Weights of a small GPT-style language model, trained from scratch on English Wikipedia: 17.1M parameters.
MLP neurons of a small language model. Each row is named by its layer, matrix (up: input weights) and neuron, and shows model dimensions 48-143. Each number is 500 + 25 x the weight over its row's rms, rounded and kept within 0 to 999. Numbers have three digits each.
After each neuron's rows, "fires in" lists the words (lower case) most often at its 100 highest values on Wikipedia text that the model never trained on.

L3.up445:462521502509529504466516470495451489551494495487474497451540512538495464532463486488514522488503519526547496495502495501478494499472507498460485473479468500497451509460525512548481510510480552497490523500522479530502440529494554506480503519510510515525489495511543497514439472504452502553
fires in: "as", "at", "became"

L7.up386:491481509504471490439454482492524511501507493509527512495524508515507531546544500517502498503470531441477455466550466514509491508549523491504510496552456517526522464496486513539532537520493500478507429497522489501501471480512474490492457529484500474495460540496471506497507505524479523507
fires in: "this", "same", "known", "time"

L15.up808:449505496511471527505463464450525521532541496498475463455518503520533513488420509520504501514535475522508472484473490472508477503514476521462551478512498522541453502490471508503498496506486535540497465515520505490485451510475523491514509496497492496512469514478487510505520525526514502501
fires in: "the", "and", "25", "or"

L10.up83:430512479471513497533503508523483492482504503495507469497514474473497505508517482420479512502464515476519484521486527480515449512475537507472507494494480520483488489513508515592488445488508514435468514444469496564510507515540534486513512494505500535481478457485515524525530492517508532481
fires in: "of", "2", "to"

L10.up25:490476481515530487468530466531497493507551536491484511475474506508520478554524501519507513500451539503482475479495485504525478513550504466526510481512439509484493494506485477527460472475511495479491424507511492572510488479506535502490500507566467468508444479479475521505484489510450499543
fires in: "does", "do", "help", "may", "to", "will"

L16.up719:526441517501518463507470440521501494490540489478476518498466516522514519497501501479504476471510514481475471513533532490475520518512508540512507496494465488518490473515484499511493474440468520518512488477491488466488435501521538510466482514509502485521471517514525505538452498509499558480
fires in: "had", "have", "whose", "has"

L10.up91:479493475485533489505504464493475509465516490472471510473525530500522487494508486490534501498476528518529534477477517509452515476494482534464520485453452514506462517460506506515461515531494512449460501508483510502502486461520522509468525516487489474488537530479518530517511466510485546506
fires in: "of", "than", "from", "under", "as", "by"

L10.up867:460503489464530470490473488511436529529514501512465536507473506485496473468483510509519503504514524510529533524511495484485491474525500494471520466466520496522481518487556522517473523514462508527499504503502486540464454551497544499490508475495500520515491500502555510501469498517499559482
fires in: "of", "over", "top"

L10.up701:465515497473510502459453477472482520523508459497499485499494517505497525510542516493535455491509555455529506501524483454452469499518537532504502474496490515531500461522488533538520520493426484501497485562558502499509510495545508519503437542474486508539531503478494547503463519495504523483
fires in: "this", "new", "same", "another", "other"

L11.up481:496465524495532519522484477459498522554496512478496535533502514513531476534465466522556518491527526486510526477502445480497462485495505538430525481495484515507491497506500481545497454496473567456470525475495483534504499470503515456479526548501484472504488499511525516503507477518503501544
fires in: "of"

L11.up308:476480465462535517487473485486461525495507514472476475464503520492562508506531480528516491480491472444519505503586511491481480523494506457481502495486487523496497523486487519451461512490500483492526520548510487560496484529518468520499480485506511508518473527468521486503481516499473498517
fires in: "he", "it"

L10.up678:497486489421535517498519530481493483521528497498518509513541523516501509515436499523530486463512453456469476517498515467436487486498497516451513489467512534531537488507534470511501483486479521545503513513501493497500503472518536525468520525483466470537537475488504562522460507525493551472
fires in: "university", "two", "arts", "academy"

L11.up290:488495515454524501514515515485502503561512475529473533535495527503517449512505504518524477527531448472476471518488550487499493491485514474496502482536485499501528501500531486573519498454477503519515518483482469502496474469514552497480514463510500508570496508476467548493479498527474455516
fires in: "as", "year", "academy", "degree", "former", "university"

L13.up260:480485486554549490451488520510505489497510471489493520491476514547519525522514498496494495534475500486513476443557492496471502491473527471495497485472461517489478492503537536498522498480497515493484501520489503506430492483492478543487468502539495459511464503505483505497510443497529532533
fires in: "of"

L12.up476:461501496496524487486501512501482514480514490458497508529490499508505520484490503484519483496503512532542498501578513455513488479503478486479510455491496526496492483483481516525439474510456512501489470528544479557487471444504538514457464552477481512497491527526509492527538520511487508510
fires in: "to", "that", "and", "helped"

L10.up118:474467492492512505463486455511485522486463514475459485450571527517523556446453476516514518479493498471467481493506543510498477498510510502487507478498488473488483493491487480522507457503495539461435496514502510487502506490512523466469452532485483504508505543470531494542523443507487530545
fires in: "was", "were", "of"

L10.up734:494488504472520479448505475479571513520526427481485518479473509478527511486500515503509492493531512456539501509514520493495490475527505517457504477466491506513459512499550475524487546511458492503492499562515504474487501469540532530458451516495479486508506473488513543510478505506477531484
fires in: "the", "other", "former", "these", "whose", "various"

L10.up614:489477501537488492480483498488537488488498523508531522529456510475491490505527489485545494495501501492571559494531512479503542509500482485515505497527484511511464503512523550526453539501512477514488507494507505515522476498512481508488454481517513508494500541498538521543445508531442498475
fires in: "had", "have", "gave", "gives", "give", "isbn"

L13.up89:486497491486498477537500477480483486510504497505484543515484524463532518549499482476519505465502539506506521511534488519480475525527520507501505491466493520529512500493496484500511455500498544494549517495479453481469522469575557465456459472522449486500518506510494525504473461480519484500
fires in: "s"

L10.up162:480532480507485489508479491481525488532506506512434459428526524544510522492483481530523521491497476485492515509483448505487498456504536526477497498461471478513499492483490487524544463483502508485503478462462501476486489474556514504468499508514490430501500510485491539514505502493470499518
fires in: "was", "candidate", "been"

L22.up178:478434496499566495499497501493488492480527482521434516517478517514537472527500504519513468518500497478494465522511555482494509497528481477527504477457474460526444472524493508492469524497475507501466488537528471518498481497495523506448492540540483545492491464465535490536509472550505500485
fires in: "has", "and", "have", "it", "that"

L10.up784:453492515467516487449470525460513515503494469511487518470492519509519509514507494517476465459506474479515459480540512468447462446506513475487508457474515506506468507496561532537529517496472522501471514535515512503493495536525542476460448499491487503528485488507520519530494497530511529515
fires in: "all", "most", "two", "one", "first"

L22.up105:509493501483493504502475471535496526523512463539483510489466529510487528541493519508527480488508479469529503500558442448473448473507497498483509512478480493550501532504549480497508497537503494475524501505502511464478557500535476485480446477461495538516533504487451562524490487501502512483
fires in: "his", "new", "s", "this"

L7.up210:458503489520492495448505497491493494477522513478500522487438530521534564494505477458513475485495480519479481457493504454523469528531467523510528483501470526525503487495468535500495538468497534469476500472490483524467534492533491470497442521524487498488551505524556502502502474501496482483
fires in: "i", "you", "we"

L5.up550:495490500469531472474490497495540534567535488517473512494511524511501472513539497478476505506528509474517494484491505504496468491527489470511495472487492518478470475493530524475552534476468471490485541538479487483494466502543570504452463429515490521538490484525506572493489498495508547493
fires in: "of", "more", "to", "by", "than", "on"

L3.up230:484489532532488524521468458513509531498521505533500434481429544511471548513502500472491505542508499502522495460494482482452532499487476505480433513467530526510473525575528504472500445517507535499521526520502515523494504509476515510490487499509519503543477535532535537509520507544527456496
fires in: "first", "career", "year", "would", "himself"

L16.up814:493496496495529477485525478501469527505500468499480537520528493507504462518493474485540479501498491531510500520465481483474474495474518514479547482486502529469482492506581519491499529500524526531496514518544523518490460499487492483505498529460542477475478486518536502529491449516488524528
fires in: "as", "el"

L5.up62:479500491497501482506459495516462504542495522535484547485508520506512510495466478486469500510510496479514475488504539529484490525487597444492498477500500494480507511491527473564538482493509575543504483471489478483473492494497497475510477488510501476507526549485485504510480454504475505492
fires in: "career", "1", "candidate", "1967", "team", "0"

L11.up273:468460505511506473474481513511458478500538491494458493481468508504517566541463514516498492473528502486459464508554484468456485501531521461494518474475505511497462470515501487531531505499458520508498486541516502525489537531518517539467458534472482492548526520517494535509495498508490510492
fires in: "she", "they", "these"

L22.up633:508484516440503492477458479528520498462546519496481502502500501533481491532481487522485478480470498516515510477520508487512481468499510494492530462483462505568489501467486503488499524507501540536470513526514468481451530520529485540465497521482524514546490509515507484529515476507481522508
fires in: "his", "my", "the", "her", "their"

L22.up34:516484501487521514470495501500476549535497462513474541519528479493542532510470471442465507505501484501487497492521531514472466471542543497469505469448497553474524500521479554518500473510477570499438488483452495556489474482525549492479524515509495501521477477501523514538520476522491516519
fires in: "in", "of"

L3.up189:472543502466475467472464492504503526551512524535489485492481519510507519497545468483556510519506519485526477452539447492524469525534480536508499498505473537481517509505474517518515519469511523471496518449488478496482526465528521469498495520471502470497547520516473500520485483481525521509
fires in: "song", "day", "songs", "match", "way", "track"

L10.up406:485483502526528504470485480517455524495519498492482498483488509547520506545533498534541460465510527542522494487521535489498471513526448462525519470502498524473475479515478514523480512494453520492506444473554488517486500489536520488483450511514475484483496517497528531536535446514474517500
fires in: "i", "to", "he", "a", "any", "they"

L5.up833:482458500500514512464526472474465510521505528552446537456486538480507507492499489523540501484505512472467493487550518480473506503535516499519511473476445495506461488495470516536480491499486521508504476521553477508499484527518527494457492522544500474475469507478490541505514493490461457516
fires in: "who", "which", "he", "she"

L11.up699:438483477532531493514528509454478503491500470537460521511488537523522512496538505486504457503522500441580495484528478500506483485502496476485507470520500533502467466482521521527505501468470488493539490563495482476497509532585523499479485520505468496530483530516488531514490521481503476511
fires in: "also", "to", "that"

L7.up170:492492493496503510465495521445499506496530484556446493482499526469514495513513479470490487491467474482481487494499542489501484527531507487518504491504469507527466464522498481492507524419472487506489505512534493525486505548510514466515462495519484489488465501503471541513513509515501498454
fires in: "but", "because", "while", "so"

L22.up259:480510487492490474501475510492491493501508502478439521530541539493524474518487484522469468460518494514487491522525496535486459524488481511444492454518452471479528487486505517495506520504482529502502500479537491497517458489516499497486451492479447533513509532487525532506500514557477519488
fires in: "a", "per"

L13.up882:513463500466479470449498525494485518498528500491486503469468509518509555505496504499488531477538564512510489508501484443536464470490489493524527454463507498517480489531546467505522531518465504477464471542500504509498487475528495518486444516477501507501473526509544505536531450532463555506
fires in: "the", "a", "first"

L10.up307:471460496477503536484491489479464521492565471463522510537509508513504495512464520508540509495484540506488471504556472454521469507546518492457520479482470512495454483521498503521520501497485500486520516524557481506499488496520525486470462551473494525503486516529504515510498513515488524503
fires in: "that", "i"

L16.up96:471506481465498483511465452504506509489501487518480478537518507518497472500473475539514466442488492493506464490522509512459447501481555490446541473541495523529437463459532459542519490525503524516498488507594536520477507492510490512468505442487478494520484499510533485515483524515534527510
fires in: "the", "of", "his", "a", "addition"

L15.up338:490496489482543487505490487544437496517518517479475503520489549515548541548471497493533505456483512467475443517547543489505518503515459477519535477528486527517514465524453491519508515466458507502506494505528486546522474459528513499503468464452467486503483495574500505534485481528493517472
fires in: "has", "have", "had", "978"

L13.up821:479496488489491486457529539505493532497470469492498516502483532544493507498541518481524497492481530489532448465539503492490495496478487504465505482490483530494523476494534503552492549506494514514514506508498492493516469538487512509509436517472497521524517490519508462536475493495537555502
fires in: "third", "second", "first", "intestine", "one", "cliffs"

L15.up688:481460514478527489484488470518479497498524458500497498520521527497507478495469465466474492480492498488524474461479524519513496472495541505480494496481459512500497491504511516436507528475483509520481489485542503512479488447481532490487491529508510504482474477494548474511511536533530532491
fires in: "with", "of", "at", "under"

L11.up745:491500494493521493512531469494434478490517499492495504518535534492524538521474496488536499464478449484480451473529508491475497539515472486507551490517502556496537487520497489531467486464500521506495505478565500555515494480506484467499496520479490507496535510491516525518427514506484493507
fires in: "have", "has", "wife", "emma"

L11.up321:491471509496505513492540492485493518497578503525462526499475521483524470522507491508514513494522491525468475526500498510520462509523489487524516463497456515504469458500506521515515481473484516504455496546504508551511473544520549497453498485539508475513463488503469510481493503507499472530
fires in: "because", "may", "as", "that", "so", "is"

L7.up888:502448514442517497462505456505503528487501522445507478482526511520498504517521494490492505485501504505492507510530544505525460466531465519532509487514453513531478450495472536510478488500465522491482453523553497559502474491526526484501509517493471508491477488525512511483528486519466501468
fires in: "a", "aut"

L5.up455:516523535467557471498495500468536534507485511469454454506546493515513539538467505484498558445489483466523519531513483472490485502547474493513521506490529495464487485490490484527496543501476519517512465513479523460501527469500480498420499540442480513476479479492522470491540505496494525498
fires in: "university", "children", "students", "people", "help", "parents"

L7.up466:480461481497499501505505505509526532503513533483470523514485540542533503484530476488544508492501524494534511465525482512527504472521577475477498503512447497491456488492503494457541512520511516466484458476473486469491453534520530545462481493491481501501425525487442527506481504499514534515
fires in: "of"

L16.up633:493506514506481487492521486505544469506476500495479538484473500490521475525521510517525462453507468510456511526472477531480472483494529504457519462485474526529484487501499487512498483475460512488509520501495507491514479477522511529446534520507483500546502504486556513516501510518469502513
fires in: "an", "republican", "candidate", "source", "intelligence"

L10.up743:477554505477493490439478502499461526481468524499453518420500528506509549494500490536535465519519504497546487443506540499503491504474464477519511467545489518518461462470495561520473512487488481502439477480518487529506475493524496479501468524467501491540513517502508467546500508520434503490
fires in: "had", "has", "have", "come", "due"

L10.up769:505498484507507529465518501474497522507503461515483556489519504522508471519494494519528517494503537539511518499478476489467473475526521542504514482500430511508493523503521498489472471501533490476518524490506486508506495471467515496467490521467500513499476490481504533544488511523509532551
fires in: "as", "candidate"

L7.up572:483474477483508478476483514502497521505529544513485500470495515481506477498495501482529490496488521518492547476495553526516541498516516507526502475477484517499438498505499499457502512490485502417484463525493498512485502554550516489497513511475470492527482504506467531555501482505480518493
fires in: "to", "would", "will"

L13.up67:477492496510529503523514505512519556474486469461492496511536540498517495487513501491508482449465508524507496491518528480508481416472512493486517471492496523521474445529528488510503508528446505481442480543515516497516492477531531501496479517424428495507493503545483524521513458505502555482
fires in: "a"

L10.up826:507499498513500499499506481509474509502485539545444509456491525550541544498510446501506483479533490467490485493479517502509479469496524438528501488490515478501473478499466518512508473493506506496433493510491504490506464517517512496502458533506481494547499486503507495557493504515484532504
fires in: "is", "was", "metres", "are"

L11.up181:484467482534502519525508522468482548493511471482496521523555508529518486512534492480492466517508474512522485466513488514495494445530503511472522491461468520485495500493536544530467468484494506502488516487538504508482492486484521499486515515488478499497476463505558522508478527524505499504
fires in: "with", "under", "superelastic", "without"

L7.up718:502492476510512476532544468482524501476544516527485495452490507532501445473574508517531510533517523542523526519457502536525523473572503549488499488518462514518481483505509546513460516485491463457484515475495481497503516490495537529488478501496460487506485492469463527529504464489468504500
fires in: "to", "not", "would", "could", "without"

L22.up320:506506497472507466455421502514546500522527498489435521499484496542481535545501504486477517468503526452519494474552485507496471484516527504494519502462449493529467469498550536497534467535495506474473454504502495509507507510543502478474458515481521520552477516486473516532498461504493527483
fires in: "the", "new", "original"

L10.up648:486516490450504525471521490498459473504503534529469528483475536514509575473483469522560478486516488488483489514538548469469483529524488485473506480501502507517492479499487502536482477415482522469504507498530493494494490496529547470474514540500495480497516509535519507503466454504485514487
fires in: "who", "which"

L11.up639:463471508534504509495527477468507536513510494487439520501525518513528507515514495487517521499553491525505512513483485487530489431509491501493508474476504513499463476492513499524512506538462521488502477534529491491492479513514562464431485480499493467508464500480520556496528497519471475523
fires in: "to", "in", "as", "and", "or", "a"

L13.up156:486482466474528535496486469468491536534530543508498512512452506463544495525423440483509505465458511516444526485502492486465451503530549465443516491487493497501518483494479437494468500472514537470510478491531513520516540503562552522506517531472463483505464455492476538518499513524492505506
fires in: "of", "norfolk"

L3.up141:475488498493565489468444432495490511517507530507474470442499504482500494491510476504517470494489530479505489460462521491452475501537498522475525476515510513497451522479536504520469492512473480500489496492544514508477505479496503448516522502505489470544509509491522483516506484480467501456
fires in: "which", "what", "how", "if"

L11.up167:473467507537519482468489441508481509488539507496471550510501508512518491541473525495548506455497490498502483479533480487477484477538483492461516476485438532500501500489502496501520490482470503503495478516526507552494436493517535558449478476511506505480497447507476552534492488509514560530
fires in: "of", "about", "between", "where", "among", "for"

L11.up108:491510512494486456488451500538463547495548477482477459522501492570518511515495507495480509488478531502507485455555514515495478505516509497522505486471393498482500495490477510560491508504497524479497454524523453548508515441513523518496442486479478525540498466518513488496497517500479550509
fires in: "to", "on"

L16.up404:515488499438565511478461510527457544527464473537476464491516526493480446512473486502502462496509478507499490474501510506504499473566554476503519476511503510510470494508503481507491458491469529492500528526486498520502498478509553491468508508533464529499489483482543535576504520523468532522
fires in: "from", "to", "his", "of", "take", "after"

L15.up640:513488531503475478487485467496487532521544519537490543465490539498520516532540494490531508492474532508460477513521525520457512526483500512534522485502524488513474478473463550543537508503506489470473466463485509498486487502534498515500478487508493481535515517475482518506493500493475532506
fires in: "it", "her", "him"

L11.up432:477454519489476498492498479475479519553552488488475531494482494470541506520510501526491478489496506514509502490536494494512495545528550464476518473445494501488485494509513521526477554484513497494503513559548524543510466503524509520478435530509510518481500488501495479529529503503480506516
fires in: "that", "this", "which", "the", "nevertheless", "it"

L22.up353:499484516481501451508513517529478507511513486527459504506517509534484464506516491448521497492541532515511501521496512478474493476497507475491534481519483513542455508515516503495489545478473491539469525490480484511503481504546549468501531481492493532511503518472518512501450470546488500535
fires in: "as", "was", "team", "vice", "named", "associate"

L7.up850:534482519502556536496474485521504462525514499514479512510518510475562495489468498521458522527517517548488476513486487483469492530526495522536496513536488503534506481470504520511478515482494533472525476487540501487497454531520488470540481523520531453475505503488521502484482541447507555508
fires in: "have", "what"

L11.up489:506547480479493476492513450498498510496518547502476489465438530498530533544475475490556530458499530503494496491524500508491477533511467510511513503513511503515512447484504452529513509477464489457484478507489488513506519511562531484487439461512466495504498480481520553515504518525499487523
fires in: "they", "s", "them"

L11.up367:455441463533530472488475491446520508508548515540473490495502502521530506545512486505479491485514493533503469486504481482502492457532493518509507479493464504521463467479518459549504503539482487462510507564542493497488499499488492510486477486519481503520506493483519571539502503540443480487
fires in: "a", "the", "an", "e"

L10.up2:494484486499529498467468463502466491542513498496478532479536504538483502537510507531564523469478512517505479495567494491512510495498508497466504487452458494515447501500495490516490466503515499495509509532544498506506493477463528522497487510547498475521524493490495497510486502534484552447
fires in: "the", "left", "when", "bad", "two"

L11.up835:475508467447517473464532529493535513480478513516497497508553545508495514518502491478531466514506508485515454534523532460487516491498478506519512453510483509525518445449507485490513543475476490513470515525485466473494468503589542469501463473475474495513477534519514512518481521516478534467
fires in: "1", "a", "emd", "eight", "no"

L7.up246:492513477517467486520508511519512501517494521471527475505506487531536527497525528505497519509484466490502489477507508509464515504515486497552531510520512515493488513526511540497517449501527500502546472491504515511471493466478515553515483487500472554532495549537483525513542522515517488505
fires in: "new", "to", "first", "career"

L5.up24:500548498517496468489537478493495486472482496531455537512495489528485472481513493483522518478492526553552510494491494534517494484498498517491495468482508503527446494474527547530449451504484519452482512495470496490474495453487553478466507502499488503544531526486539488494498464505457521500
fires in: "would", "took", "did", "to", "taking", "takes"

L12.up55:503495507474487501510486481483540519522541506484511446480474509510518536539524493487552517459515490503501487541564514501498480510543520517487525484471510481508506495489503501516498483500489500472485473531492504482503535457556497519500453488502457494484525499476484555518510524508489514489
fires in: "their", "its", "s", "c2cc3ccccc3sc4c2cc", "his", "faculty"

L16.up321:499501499508540476517449513501487523475495499518504555480509497458521475447518493472509505485466487513528479490514481486525491507552547482489493487522504527513522493532503516475477540499469501491498500473548511515494480495498539538476509489471458507519471487484472478493505442525515570505
fires in: "in", "as", "on", "that", "until"

L7.up345:488482477503574455495495491486469538515537509502456528480502531504507493539550499490538476495528525498473489506515473498497478506490500522493519475494488513456493490529528507476468463492485490470529550520559474479500451544524486511506508483510503488513536487509535579540470537504495485508
fires in: "being", "become", "considered", "as", "been"

L13.up310:461482509526510527492478508477485513565557447509466513507514548502544517567491470510491493466467483501478478464497499493493501515510505471470515484480470507476469465528495477473520493473502508509503512548528515508500443520486521514483473493474483495496470528532495505522488546547504536496
fires in: "but", "however", "although", "because", "while"

L7.up641:477479490505550514519503477550483495510497489488480497499507466512535504518490548513487510523462473500510522497495522507442478505517525482461517526523498523528485495494503526529516474503518507454509502497521519515492522503541471488525488511490508485505485486541497499505520525529506525447
fires in: "to", "have", "also", "than"

L13.up786:490492497534491496516453528484509569508517488524438535493499502533503503506527493529522502482526516470473481480494463512526490463507506521493505482514475486508506507509537526474531502537478478516479454521544509467484468503479531514483497491444497502515500505477492557505491474521465498537
fires in: "in", "a", "following", "on", "more"

L16.up320:476432473497541437479460495475525516465551511514474478564531500544503510553497506487509491487468485475554515520471495522498469493498512515483509454454499493515541464519537502482492491514455493475510499523543506486514493505518508511506433517537489494464499493532499516502506528491529496510
fires in: "for", "a", "an", "the"

L15.up552:505485482477570469458470475500461519475542514481472502512524510521516438507490474494530519516505468502506485459538512530500479459476485531469507485499477522475494487512527518503477507487503512489483515474520501552494482483511519495491496467487505485521448489508548460524521512523518513519
fires in: "as", "by", "between", "with", "from"

L10.up156:491488497435509484460517495517474523479501500549453520458534551500500523488525467496537468497470505496480506480516525467475486496496496472542500482459485481502480498516522546531521482495488548472464448515542487495495507506570543485474469510485490461503490501465527470484526488484509496516
fires in: "to", "that", "can", "who", "he", "which"

L11.up318:472519494512531475447486496508479497478486492525435531470514529577520529498474465524501489460495507501454440501554544460508499479494516502521502460463499506512446484506494529532486520498467506461458481523525510502497472484512563513471467503510501501534474495515508490523475480538474473489
fires in: "that", "they", "will", "are", "have", "which"

L10.up221:476455514498511491452462471509458492500503497551474533467512509518509513476450503543509454508537490459521488484499514492487463498514555498466506491479514506513487482498477485558497491503504530504511478544553493494453543517484497569498478535500494497475498523511469519532543471493469543507
fires in: "however", "these", "this", "during", "meanwhile"

L16.up512:531518474506544500465509483501502557482534512512478550502486456525479496504456476475511510485494502524526523511500486502461437512520511505477489479472518506500503482519493478459509482488459489522494486458502495501460501482519529508476480540513472494536493465520472540517483479531511498497
fires in: "of", "the", "finnish"

L22.up312:507478518453495496497483517508526480537533488499460514504501560487474497487442502493536498496483496460452500456447490520504485511552557459482501492525481497463501489494512506492503496502527529526463497508543462510480496488504503494453495497498473466529474500494464508501506502521537544559
fires in: "not", "in", "of", "during"

L5.up391:490477464508476468507513518521523531480520486546484500497487499521525492538503451463480530502521529514506517520494511507541507477508525462520507466494494489489494486474557513510464492473503527510452493501523480511488517494507476479542473458539457479493476518477480532508509472506462465461
fires in: "0", "2", "1", "8", "4", "9"

L12.up895:472518468554494510488498500489476495506494470523501511463499517491513489534508472502491528474477496549548494468510500469487487506560564493501518481483441542530465478504516550511472515492468501504490465500535478533508468513506530483459469547492495500523503496517502509522484475504444464491
fires in: "that", "would", "can", "i", "it", "what"

L7.up279:504480490479512467475508512517497512496534491513500501457488527517505480482516520500488477505505505492516463513520548504511510519491552495513499483480510513500445472490489512536512519485467504487500433542510494509503512545530556507464509488515481474511499497509446535515489438495479506519
fires in: "to", "also", "only", "after", "not", "reportedly"

L5.up674:498484496489466481485517521502467499496525539546492514478448518464500506496547518533528504523522443491511526518531512468464485547536525472525502478469513500527501502441519540539507523456478504498503468512517500511504483508559521475468480498515480484494572500490508542520493472501489510489
fires in: "it", "her", "him", "them", "he"

L10.up881:479481515493499460479495492483545498519503490482522467480474505534489479507463519501490539477525548516502485492528531486478487487510515491462517495470518519521500484491530496530501547480470533532462482507525502483488486502525569511502447470477502538527487492464523494545440472504472534501
fires in: "two", "one", "three", "other", "each", "participation"

L3.up778:492460513484538442509491521500465513533546519514490495480495517483495486477556499502479490530514506477497515486510558489492481526535523493484498495510493519467520499539557499534526523463463519515484471506506469533500514501512499493492453516516484460522503513520491492478531470509513521494
fires in: "time", "now"

L13.up180:465503472464492504546499493439504477497558500545464544501468514494515488516443483496509474497495510538527528486482478501460528523518481489495525472468506519477520502517514508581501506453500488518492502545546487534480490470529515505490458517461500508536510533483477500533524493527499492514
fires in: "year", "day", "time", "over", "following"

L11.up340:496468486500509455491461431479518507494493491499480520468484502491520465490533502499514500503517533502512526461489549523547507466534560490481504478458473527542457487499504516506454526523461495469462481526499511504460511489512514507485488557485448517535489460466488519541503530494474511525
fires in: "to", "may", "would", "can", "will"

L7.up780:482488502518498512492492497468530524541481438529495519533470492543505504468474503516516506507518495518555511500536480501515521474501519483448508482469537506477495509492546515547468508483489521496507513524492513506478485491481523475497524501488491515492467487488564538546462510510455488514
fires in: "of", "aspect"

L5.up56:484440489436525479468512458483513536528554521494496494476458505497502484480507503513516488521495507468506559499528499487493451448537491509432506473454512514518483525516581463507504505521464522479493490491510513537494489477516513486473491478501473473516466495497487504487531500492531538497
fires in: "the"